config.toml
num_attention_heads = 3
num_key_value_heads = 1
intermediate_size = 512
rope_fraction = 1.0
attn_scale = 0.125
tie_word_embeddings = true
init = "normal"
init_std_down = 0.0555
weight_decay = 0.0
lr_head = 0.00683
decay_fraction = 1.0
final_lr_fraction = 0.0
max_seq_len = 512
train_tokens = 313500000
dataset = "wikipedia_en"
MLP neurons of a small language model. Each row is named by its layer, matrix (gate and up: input weights; down: output weights) and neuron, and shows model dimensions 0-191. Each number is 500 + 40 x the weight over its row's rms, rounded and kept within 0 to 999. Numbers have three digits each. A neuron's up and down rows have the sign that makes its largest values positive.
After each neuron's rows, "fires in" lists the words (lower case) most often at its 100 highest values on Wikipedia text that the model never trained on.

L9.gate464:538556507519480512524555457435554464519544428534521549511498542462462393501497498452550519496472565514513546521481529568500536485532508512497465466503486548497469494518477503407498484508530555445472578509502566491527545575475459527585536490508537523524503491470551490550549485531532560549524431413456478505494571510511437504497519488462522526519524459548521549476460497493516467544507460430462458448558544493492455497377549471437501502413444512566550457512495431512593533477506467503489555538512526518480440525562518452509508397427484486529528519532480491505494502496587523481
L9.up464:528487544471478521493442526553523464557538484572473528544464526449461529597517534514548458494506467465535530499502480503452529566552471563468478474463566570503509519513524465512460481434576538565526413532522492456413523497504540559528491529457504482467490520449492446497539516545559588508536529574470496432500496552485455521499482521567471475438525549439457550512394499530503536561501553526421506472427541536548460457496532468493560494515468418452515467532510518514484548546506580469533471534488539537471435488507542438510526541530546496479513492489529578449532454463479526451
L9.down464:467464539404572467531520450489559457525470507371485467454488438481509532478463503444509485497483500486434475513436467490521490493479538497463455493471499516471485530522520518493435450492544584520504548544509592503480525523529519503474489514526471504467544544504447447516473553538537491524452479456488481445484501592525497589518530450421517579453623508476497505539514518437488577505507462485560502564533531481560491518480475554448565507474503495545503439505458462612489498468511497485515484518552553571466501530521493428564490540509441468584467500526463514498503498537493509407
fires in: "chinese", "american", "indian", "british", "andhra", "azerbaijani"

L2.gate277:536460518576479469515527514492456545464511539490529563484489453549454545549498524468440522417501439427399518474478498495495615572581518483510444508525501446553537458560537387520443487516526504504483488532478506519431532479510587492473442474575474496529437428538528468531478455496487450500542520528536452440483557468496500477451493510498494566505537541468437523495468498486433500431535499534519501559486433530430548457474547531563470450493517587489477520503495510537500548496519487552466536536529497417528497497501445477492474556436538454503531480522470455499493524423551496513
L2.up277:498529457549528507431494487552477478529415453487519513543431479578480577554490537445462517492488514552482477531579463407442505511539549505516521504395502483475511450511576508496490510450482507491514479539455427442526506522554464466463555503433504470504483494516537415492471441545457517465560514540556428506525506501476468524532558560460542554561547514474563547508478491458495482497442497482481517512472501521404479509446530500542560514546567494516484495439473416476554484524494463550492486451485443463559543532510389555470534543495458478515483449460413478497490480550457475481
L2.down277:526470506444463475546506477506461521412442510428536519529533486528494524538441518496433470506517467431459572453529459480503560501488466545459534557470461455520523475517468444578430515556492565467513461517489567543474568457534534500450469484472539497585438530485436532502521513526486485474576561518486525475518598473456422434454458486505478606550522515542485470557538465473506508435520506493504541542483463503450489598510554469536510479491559472509520471505502514553507487450518481493511575461502477403540456423485485469532495527460456450450433528528510434489483509469461499442
fires in: "can", "may", "candidate", "should", "cannot", "could"

L2.gate414:450518552440577485527479466514526486458458489442503529522495497540506548499506506529526555483537460498470465565536597477418439498479507521470548451447515485468484498530523486464434523435466492535528497403535469537477517479485496495445472515467501528504506521520438531453466451487577433492555459473517447539563554486500528463488569551441468430530549447543435576519590459547485478513482582569511495511504471527477437426557567471542503502496439535466510490533465468422509512476476501583507485473441463522519446508503459492485577532546461456463508562497542518488420564468527528465
L2.up414:521506459480511537581530505589531542476523532438463504479526479485441490459499451531481487535483474478545468515557496457497460534535451497449495500467516518480561503455478530537479448502486455496497487442474454542506504498459488434363507489446476525470517488476481476540474454537552437378451454529486500591479513488552471506457532470583471398510478502488590523526547454521498447568477490553570483472563500462508485484521464481509539469403497495454499586495517485471524516472489514537543524422491446579442537495475536442442557461490544467562522568475527480497464490538528477441
L2.down414:575462473560448481565603539543534548516545581452516484478490468491516508436498512552521422425531480517559497451420516514553461453454520437479462513542508565487519503458455449452526430522476547447457511490432496480571509527492518564531475537551546529495499545550509460505453509512506537481474405460487508510475425524501441522529528499503512373525471474504563505487534493548487501517481530577532491462486538553520489459568531508449465474463501519449495553540474477527544430542522550534534466514489544523429517517541499531533410527437509490450526565533469504575507505515496478468
fires in: "november", "died", "march", "april", "january", "october"

L3.gate209:494502503540521513518485478580530532489442503583481607523458469518439527566496508456512497456422476439534479509497472499551475541471499490468527578519463531512519527521488508520535444486440461549440536485489527453414481571524551457509505467479437537486522476452496466487440495498482568522498499563462503520401462508509532503487495612474481546523446485549525535451492488506507458476559471559513478496521468560461414542568541495519435490485551567479547504482504460513491496543479489465508519548582562425507528426491528560494464526576428513528504509503551498492507616538503524416
L3.up209:492491495542520501490491509472515471463556472527477495518446526490522491522459502536505527468526565516589565538571441531522524568408491480493562538534490452493555536514501505507538517479545459556532456527385503475489468510509492577502463480582467574473512510526559501490450488496510534506496455438533507532508520534466532543481472422587538502560453464494472493485514475476547507412466468476510508410417486566475473454496451473472466486447453493458563434464521517467434560519547551547476483469502618590507504503536520469542496523476478422447469494501502532455491477559569534437
L3.down209:493427481511499556476521464530498427531472492501553455439501610457469546558516483397485461470555559525447452511472472483486491535613503542540468408488573520497442502528524473510432514446565506473509570511507475524562481565524431457510437548431531532520464508475506475558534519447453512534535480479497493523548517431520526468548519447467470469489506506548510499521473507525515528571478480547562499511474485490618480507555515586482517478466469484490485451563511501491466536477534495519456495450421474602525449475522533481512505468461475489618498485481535496462478475508484500460
fires in: "american", "english", "german", "british", "french", "entire"

L6.gate200:421542516471516443454557550549499514550530483550531479484545587523385470428475503482487507542509542488481526521522475518465441569515496561493469555499475535484486487497484527603530470495541523462485501490454512475353500487462567457546568493455500498463513459394495514538516476485461463521502503524495469457521528523464505527449463578487524421500541534513490495569499453464527447571495530513537458526463483536461500509554457456533534557457440523561500494535492515545517533466475503481496542499511450471449498378527506526489407453556452523594499489496494485456454478464492525516
L6.up200:494539478497549555523474422539413499555516517523509478486464546605448513438518544539496525555549545472550551484470469509491451592492421518505487469477447529456545501566489492544490508459440490536477480523549476541438478411488496532458471450508463521514457541390456455470521539523478502562505411565475466515527490591498530417460450587555450500443496510470507550474494487491451499481523485487518522488506492521453540559485485483512529487479502523527508495510540488508571534494546475475496456441504585444463438427531526465522483406515501583532534549443536546496492481479502539507
L6.down200:479540478447497529468497466521576520506494511528531526546540575472522452461519519583471441456537566493399527421502489464479481452464442540498545535512512456551509564545403538495519454464499575477532619469565546536446507511450548459488469549493486446514566454487476448536533432487488514514523517547492504485515496528572497465491520485545473557528498520497515469562514484469462464537456513466479501446503483452468504534417510491524463479488510470536425476523520483463474565438444476532565410554451557554537525484483524487454517494381476491529511531505464492510590441515505490491
fires in: "was", "of", "were", "became", "are"

L5.gate87:507429531488553519522429515376465505556522469526489437469476475489464512497498449476495578528547519536487533525517523478523497497422474502587485474469507449549599495506513462487496494498532527467450561533463537476438477525497460507512529477532552552502512562479548479471502514480511509370428536521447492587576521514542503536469548440537459469466489426515524542479522482547522488537562451438494544474480494486532508500476467484465532497509487466526588511601533480482418526482491523486466516506519450475489548566512581563516545546512514460535477484633509512537506536520520563484
L5.up87:470429524456510455533529479532466526552490452517481483505455401529497527505504523488533437454554513479510454567501450529544536513429518505581502518518562467555586526508472534489427501537542532542469511565497446504475556541494481455528480471500531552481536482484513479511517497510583600468470522505466543531553460452466494522512450537514458492422530422513541506481547484493556503517555535491544503429471478474460482450526534471528586547525503504486512513459607549510421499500583538467508475556529400477518505518579551563515440457557534484501404519482521531528493549456535484527
L5.down87:555485557445487490544537497550426576462519441513495500470447542482487521459488472474463421541529559475491498501516459465535525542519464495500450461459538474521518519504400481522440443534587535442492570474481511466435483466529424423523446491514445399459453479518519459560534541507536498481546520456521507516481475528484506541476438502457502432457565472556548548536473497540480489567508453487486505485477510527540496449378529456475497492489451523455523509520495467487489485488436525492436465569516502615438408491526519432434518452504540468517434470486500512530488493509550476528
fires in: "of", "in", "began", "beginning"

L2.gate457:422564523484479576523526482501547468544541471540490520546574456479522440519498457531459539478518434506497480487472578487427473541434451565487550464473525524503439538495477549538492514436494508520487503568446519442428448468546473465465525514574475467540454435488502489458405542459448511559421470476557513504486443512555514464476442578413540534552478552443471538556471469517498520473492493506470474580503520507434470433555548500482568511469506480493484507525523456471508513471440484568503541518479490479519507509530516440517489467517495508476558586478537492473441491558471589448
L2.up457:454488497534403478536481456546526536519518474510516513535489469506471490506521508514489514502553476500540507434475534517527490469502496470448559505541448507561561464518399522515446476463500519591419564440531593515441535499486479566522524537503452489500478456500487450514524532525463484542451440523611485492467513432480556497450472517491506555546550524507523468479490449590514413486592450453501417437472491504538543493550497483442572498529473529411439492562474518477549531431490417522491502483500479577469499492447559487513487498440448526490518480517551437517537438524497527516
L2.down457:490512442545572519429493477483544544523505494489560519504512545528447503460565524541544421547496444507469557491469421518496550458536559555498452491522514512429545493490492470460500459542452486474492532519549580538528450546530483506503560549451432408511542479510534396515543522567443547504507504566422499467476538507522475522480505460508484478548401470542465491495502489544530477581501505514473490529553494574410471567481518410486498461486508505467500519497549454556531517499502453508589488424505525520471569486490485500465522525567507502488605486518483457520532442475513557544
fires in: "the", "a", "they"

L3.gate18:544408533552462474439544553491557486434477483453475511566555503556450533451484512463485439489494482548470577452526464517434470492454556479510505482509581484484506474455463470479497498468473522536487576561535480494428505496472479567536507472497446569507468493555493468442499436471501437549514498555546512552414499452491459444504528490472443558525530512674468446519483569475475540539439464541483469537559524512497478498475527565502478449428456491460476505522441471538521521530511505495431465457490495441540543521487513505410504508456544495545513460499510453484522508472527503466
L3.up18:507397533499487482503498433581497507452528540493518439537507544527460450531538455503444629478474463541440470502414537476455434520445514510471536446486495543525512481540486491549472525498507518510496517563486521482472463478463473529512534566500483451483498416484499534579481552481592502488483486548506459546465533573504520471541507522456509522432442454482445537485480570518447427515509449486490589512505480460553566528498506463589481512597521466491500585520472550509453479471492516473490473529477511523540466385510503582500513497480487547507520551493542538492452468523475563440
L3.down18:501508452537502581509472496493482431490464518510529457519485550470434558530489526536563506489475544502434508502440554497527494463467588485455547439480408551517458449526451514558547554488447481511495512492534459540481463478512473561513434487487581493497504478501583539577459518514508458398449507426498527445509514529456558471496467507524473543492402477462465536525521500450516482519448529445479557569484468542497516546523469482516477559453484487496467505568394530513499484484551505489512489489435478521513481501565507533518493436514475458453525503468542460573488590446384509443
fires in: "m", "km", "mm"

L9.gate99:464451589506482525551472520515513432531515495429522517532554538444505470434510487502487489484507423492475637545484476460477502505516541498556564555493467579500506484500440453489518485479509486463491475513508493503485515537532535489538429507435503461523519496495481503571505539536531451482534443563451461481485485452488558524473502599512500525495514516575497540488479457503489426510596588517451561466501498496533420473509542488515476406500494599569480491495522457591505506427551577575530448472526497477520518480495553521543538504474503537540429519455491506475461523462450586490
L9.up99:522428561518463500520469494441519418486499458487540509593491461519487533517576529530555588460544435494466548455516521485483553478486579490565555548509483528521442397557467483483479461418499481552427475580558549486527465548481514554467491539550542486520507515439612482537484498476527488499510486536487505504496454520563523440483491537533457529516499528532498518424593459449522526558482583526494483501507468460450535546487482520517500570517519511507497556442527535452487446497538510465473481491498473521486485439561568530470484501464441550535491576528446570470462475461490486547
L9.down99:471509456582518508450492425444538477435547503483450537542563506490506498509492491549552524490486528527517530508508443483546507503442549553415478509480499472460513409531479466501532393482494467418544422524487530497538492558572560458411499533532515488552511476499473489528520519450480574480498486480489587600474515564508546534465490501462568458503472475474493497490528455511537538469501537487455556488505492391482504492545508454504549497549481481458523486454542517517539477478441504504441492490429440423518543532541443479408587499503441444484563484520533524505487417466479524488
fires in: "four", "three", "six", "special", "two", "sixth"

L3.gate187:476465505506524435557473390512529465471547443523518466414566498421478511491562457439589528505429480577456422458428551512434513538486505470532486466506522477494562493434464490552517597491463531506448588451482563498544485508458483506485507496405509504455502527545439518515487503492559482525513511417522492530502531512532563451502482528478537584460493493497505445465523534495515528560482499538550541439464485534561475508492460519489518504581456484504453481519537434496538504485431562503547471492487519421481431494533528537406498503538530468555534542505463448504502497489472492479
L3.up187:524442555519504522526486516510527455505577491533541471449525485524508429514562452432503510445534516431467496469477533537484505452504492496481470537511465503535540534491471452501482547448543472520577531475478454565512479532474489446503493468590517478488516560512521491431497538474551555456508414513555453517481484490499589494509505504542463568441526603553510491450560469557423508482452527522457489536475523502525505532498556506440619446457449467520576566522479435529444514518449429522487568498577555477506521531421503571479445517514568515460503516485515513529483509523503466411
L3.down187:531494405450475513553508495601497516520498420464502484479483474453492473567475533546446501559505523500472544554503517492501507498471543556539467495500504533470456452472476501493499496508567463558527515459530459542551519497548433534599543552449466479422450461486462508493411551520452449471543514497453513455491529442524492499433405526471486539480506495489551487425497492500499505546458439462451559460493556504524510471529452566444470478488485492513492480487532541441444602488494523597519476561494512519536476416417454518499408397496560496540515529505531515456476536485490508491
fires in: "after", "to", "and", "date", "popular", "pop"

L5.gate88:534594520525477466499542546508460471522517479480519494458526528468540428542490545433449440543466538495537438483521440544542461569483506464481462474529480501447501509517378496486575432531512519412560479457472502533532478519431493467552529487522486511479464516481567532492466508470461466544570414493505459517490480540479546513486454490587504489496483473489489528501477464554427445528496474558472486542413472537495487495422487436549501515484531456497531587501382487529447493490484487469492567499453511538516520510551445530449499461459437493445489466535485524593499482485593510449
L5.up88:454536533575426496480576550533478539484523505490513450502525497504515515452508483490484581498451498434507497488493531456509508499498463522501515525501505534447564432496458461514544442563487481620546505488526485518487585540599551520453540504472512483480483535502495486522456503529487471446462457525576523513485522562446461497483541615536461501437418564521480436470510483550508495484524546526518520467495521478491490466538493518451505467505530445500525531495564534518482503478560617474510417501467503502560475531419500469398459548532457506536445465524567411411469527484489502545
L5.down88:457505467425478510482517501452438593504463450510462475484462429537527516465517499497490448600503429476559420582478437434527497515464493537470488498554480514535495506532491441434478497505535543473506435586477468548468496517459462472525549497530520481491469542450490561437481470469539462441526432474513469419453522484463493467485455584603479472480505416508529496515425469566486485509550502548454540493487528472494568511476430466570469486515552488528471472475477496483523514542492514477541504559502516514502422539453424460558523484574469432519489469472494593536523501496509457463
fires in: "had", "forced", "wounded"

L6.gate35:551565516514551465464491466430528459540531515489466484496482489496596451499430522416588476468540459496443492487495487494487476569499578402545518446567489525542552560477429479451465530466510477495432544435494477612440545558537472501472516483505507463507439514571561559531420468458488462523498501446463492512497491457481506469463490563531489534500464420450557487484526464468489511496499516448503534494460513510493534479490494483513532576481490482463446505515597464446505486549530478570441434426573545495529474541479485493477440460517515459486464517500455504485482469471588492477
L6.up35:446578479493501444520543449515481509532480455464513521515508451483488532484462504515503462579495506531501546523557580484470480510579502456498491492404426475509507599530497397574535481449562475405469506535504433502464523481436595456515501505512526469520519546469488500519534489440530437475523505541458472522469461512499527551514454532495518575533543428462484560494482483471546381443497474441504576454473493515471446530495469547400521504499452523437475472543502529401545426501494499502509495449523473479479478509495509521446485491550488525510518464491516489450446456448483478575
L6.down35:495505511458474507523521507537512389434518461517493437438464535495490552492487476515431418521555510514507527518520478545464423476510521461440487421483506509520496462581532489529546390481481465546467454502484487498501491564514486528430513490487512489531506489518518456532490502448516486459483493475534491464584458468502587491509450467509443451524471529505489555482492472472486477476408478493530503493563496416464491541567477508538535504607556479397491532469508456544523488528498543438598607533496541449473466513474549565472589515573513514464520453515472471451519471483546434515
fires in: "that", "it", "which", "he", "personal", "they"

L6.gate24:480409523493531472487465428545501530536538501418523441522459523469473443456480508426553528533567478529559421491519455517471466492480525428453483552512545559463411511499469529509528534517466479584460521475516548471528447496581595511487453509444445478548487505511507501535509473554511524454472441527553499544516449568494547522467524523492521486438552502522462516423534499494540575576554553500450473482494524506513445492517457513599515530519471535565541463489462538492452533564496496484526464569502469470525449446441497503487518453557556502559472575508484536484520508525455525583
L6.up24:587460530424491501464485561546618531496498492549516502532450470494463488507526421521544450527577434460505565504533510533492517529523444524506465484483527495559469539578506444456515478491500484517436434456526472511517552553466549509493491553426509436506444516509597537492466481488486511492510444480508539467587502433550468422450522502494494474489473571569506482529523480513488507482486566527488526483488486481536568509488527535511540491465436463423406496518549483604470484494525503544442495485477522515519508536461601530495524535507558566588534428538532513528518490449489467520
L6.down24:435500494474532452492532480435503444466532469447491451584556560448473551448528467509509510539446424422516493446445460518497521546470493541455559554512472514495464524536505518472507519494449479462483430442544536445527451532451530513425509415480483485528424540438495545511468504513496531481443476502550512507506438546465495482461550492468522527521531498514508470500501488470514554617555465478508528461583553458501535444431435439552412512506525464505445483488531581520539456437548560429489526573466478544493513530529467554552504505494480526492525539522498426544453526504502550541
fires in: "two", "three", "several", "multiple", "numerous", "small"

L6.gate389:479431485554502520442489484545561428504530549550519441555463485487497458598429489444463510524465490518509534507502381577446516488518490525482525494498538387464546518494494533502471488436448526520538470465396489449468497490468532557474527628503487504587507495469489480518517435406503467464487481490485487412472512459552508440518575460499547518489466449494517521459522489526460477409463516488563523480508520515489495494439480529487516497486509525519547524518448479500560588497524463534464512482464469516514403482535474517558472472506494480442476517433481571484467561474495537470
L6.up389:553424477534531495510482527519538544514508519522504588461484471578430493471539494501507448490519434499459563509535480507467525465526517523433456524547475508459483512481515501539513530534475466514441500494494530434576499482518446458507454477481572491525490498495514504443511501479484575396385537479501457504502512475506541516549506535529519548528474521521499444491554476433486508457426444511515522557461471590489417505436589480423567534559492531446472504504485477551456548583449472488530524440417508440541503512566499458545435543545514562542464490489491473499458429559496556531
L6.down389:464527531506553550543473534580514548461543490491445464535509446532479596406486475519517481449515486473465511515453505465463502552529477542518481510520463516494482469524544583488433501500513540524513577431447517478490513505491400550516554459505467525584441478489519508435512504566449545479397541521478515484499486423431517578585463534505490565470479444496475483515497506460505497542431485569526483616443553507571529546530525514437532456496497548432501536500545477512500523493513472463509531478463502477521486485517489547530477550446546461487484504448499558454542432441487575489
fires in: "to", "top", "tournament"

L2.gate247:510466424540577455564516544418459512507523432507523488465481508467489506516429493447523513485520442463461471475561455541449577576515599481560512434500467454479503521480558408541535461488499483501520474480421495543425510485618498477464528529521445494468461527574545482505447450484493612492525509481537580562470562483508482554496464548492534567501448505543461452480482469469541495544493498510522502479493459522443473504441498481482521470529481465485470526479544609510495485527457393500464518499487502483544491483534414480458546514436523480477453523512467517520528544532507496524
L2.up247:512456479509530568451514584468467509514540477515507452431490453509532563529503518409556500532484452520476522528522518511510541490518448478565465474503511499528540615502533547489495485536433537467484489581455494557522507517529553515456500521495449453493487437511481445514482448453433466527576483515497465515489534514493427474483460550524530491532557558536405511490465447495525481498494552531525530520453427497378434442527585547484498486495534543407470528477574491503543511450462459496468443570416442501551432534445468511492558483537470511485528489550501480524526476538499542545
L2.down247:513440562504586513492556582462437460500482497469556523497514486533479508460443491525453454500489486447519507488490527495465575431521525529462516465495507560488500509451499509581554568501445465476541519548534431562457502456541438582491547544562479485454436561511508514520497492523454485499482531512453533475465531462523519447562575546546493493479456423587475509553498458453503478540505465463486561510540445533434455554488518472563529543492466502414494541512502458494494499480445467511457545490484571475601519429497491522449542510439516457485479502491428410534575446488504477503
fires in: "they", "to", "would", "should", "helped", "will"

L3.gate477:488484571466439515563544518520467553468525519481433540478543586431496471473499488506444479573475518503478487543429465455496557440513515465455475564455507594500481479437419540480501478558622494530470525495471479478487468468486514511486512496497476538521484511440492488496505491498575478451423486520523441512475461527461506514502534593513447525476550526496540432473503501500507532577480528446525493457480504524576479468525518430521483476498544560530541534436514430515554573452467497553568509440575422475460497445503432498510500472468486495479501469440401493444443473538466540504
L3.up477:457408645544447528488516483426485477507522539505557531480525508491536502490515536539430488580553461478466573560477522504527542477504490453560543478468541415574561484498560478479480482531526476490480503482488474516541497447507514493463447486445488560415548513424486520430548465529487485516535521469418468499528520521512496594520524531500498536496473510487575565477492521492498550460478593503511538510513497470482413497577549418488574481498464516465540486473453516489519531453529513505513478486544533516456408554542433489443487443535504483479459594522455505526504512472527482517
L3.down477:529469430540555510512522498492557539570415483473568423499453516515468399463494578513543523441461526546553511555583478463559501487534441533475522519466500529510467526523454499555496483524518527507480546555515546496502515546503538481557482499487490536500539473573517592522451513562473536489566533498510470473445549523518535476507541546518543470483457484424482506501581461563532468552529499446482461514496480438467470524552466544538525478552476483533426492519581453519504491533458432532393477591527468477493477514505547437484513452582574484480433527483439479482502501495497536549
fires in: "of"

L9.gate3:478473511500504463441552532593415516504481489468417498538569522524557459465567539514482483449456477553403464464498458532462503517508384469550530492512491503403479476428504510562405475430588536517477550450512482488448487534469474519472540465521499530472530498448452484546442508510539485508533459497518527488495484468494517570460580509492489422509479524471551435463451489509533522459508511471568541474500454581460469546489470449486378478460482485483510480484539483522494468473492535562442435515492493532500439520487459557544493500507538539547567471547520445518474517516553476504
L9.up3:502499461515419505427584521580503477566574490540441471562504487580523491472508528543551468502447488514393493485539511453483504552491463518496504576546554517515558499511545532529490602470485503449436444495513507528469472543546554482495509476549465523577556466498476549450456447521467503548434497520537542490473524515460496516443513510509502430476559540487496521517498518505514485515512477513506466495442457492462531511452510537510500490430534506516565513547497388576446534411522488471550453457561511439514521455517435510477494499459417538492472459512546482481447602425507508485
L9.down3:589482514507473574550547512533559515488476484487439499462555483438523471546562523523399469536524657408500487533493506562521496455506457435520517534557539511491448565475520516559523477497462498492541530537430513492497493496543524485574486478503536512485546512458508496552478492500569507538524528477529506449538517475458502448533570554472529510517526519544495494541427513482501522447460454507544533521498542531461484475512473528547465564479528546507511556543520620426419500507413544523518535450424492461427460520519459516477435485486501522455513494458482504455571509460491482547
fires in: "was"

L5.gate449:478435525517540459459498472567540568454534505448446532494562514510453524477458487516492479546488485537540448500525462585395525490424534495455467518464459526466486448505515490516445485504478495503444481457460443499409491529512559508538478477535487555489482556463494475492560506527565460491499542520525550486590503529468555481574480540452504522496588469544427481522558528470441515469502472505531488539484443487586525410451463501445463494527469454421436486481441534528568573551504472473522472513455530519494479533422466416543473485482457478486551560445544518490469535512509425500
L5.up449:485512614453476463422532519468544454447511532492483486460527455587460533426501573526489448547517493563498496501510511518440514590472546482459578572508556481514457485492459546468516534521488503598493504465501434575485514476403497551517445562485540484459475501472474559482516498449502450529486522531580554534490456469542523478494507553495552531508469491528485494536446487517451501432514405479515450504485517516505538512483432508480443467558539502495409532490502503447469460545506509540512571458533566529518455538456439527482596446458476473443460531454566503488486502516493507474
L5.down449:458499453432523546439537543455566547419479516460458553502528550451471461424551567495487461491514406472555477567492499439441494495512449493468491523593480511588463488488502531537594521552471554502500512550491486501495481568509577477513501465501528483498518484484509556492576484526480500446490454515604508530551399501554537504518526548523444501496493511489499490537494497515496437423451482501522469513445472546526483549450470479502401443586513432465472479512522509518533498477493471526445446505477522493556522512452523511485520477569532449539523568476426507497450463499490420464
fires in: "family", "following", "to", "and", "age", "years"

L2.gate341:473535534515535463583563436481470469425557459528530497492510481488552502473449535420485461509509484533446548548553493448540450481546572413528416536445529515535490467523485475504541419455483481581513460508415455425556505513494524473516492512477504518485491510580508502549441561501522466600500536523409541489428449448549491514590564480527519533493508502559491572552514454522540563512504515518464544515469517457543511572481483519474522498460531485466508554567508444518492509500549574512561492439523462516493496524508499516522558498500553547509479501483548479438558425507524519504
L2.up341:514475550520486546504501478517538501492557459474525522573533426578504483544412504580469515474521481534554524523511524436514527468539502431457519505490437466447526524491562477525557444421497413521475489503541476568512532508433417564522430494461477503465445515476443508478481527531512498536514539492435533458496518514475485457490533488539438544488534441456491548515456487531491525463442542530468513449489443566517518498475585507517521483531545485431544448554443567508498520527548533587538475462575481524521439587480498464514566447467536516509544546446435529532488495546577471456
L2.down341:484458498502563484496456536544460444570511524468459487438519502562470470509480448478548410530482475476528453479480489567523535584533478490498499476522529535467518483448546496478512570513562509367509476494468451488566536478537474405467450492476537469513487549509528489487499487501530485521511530475526505512529473557502529501526445468500599453519511505488585475461504551466522522517441454471553508418555483486498472489465562488403480470512502532527527461518506476413557413399439460470514571508471487552506497561487494516466535530513508600499497517548550458503408528544479472436
fires in: "of", "released", "further", "completed", "lived", "damage"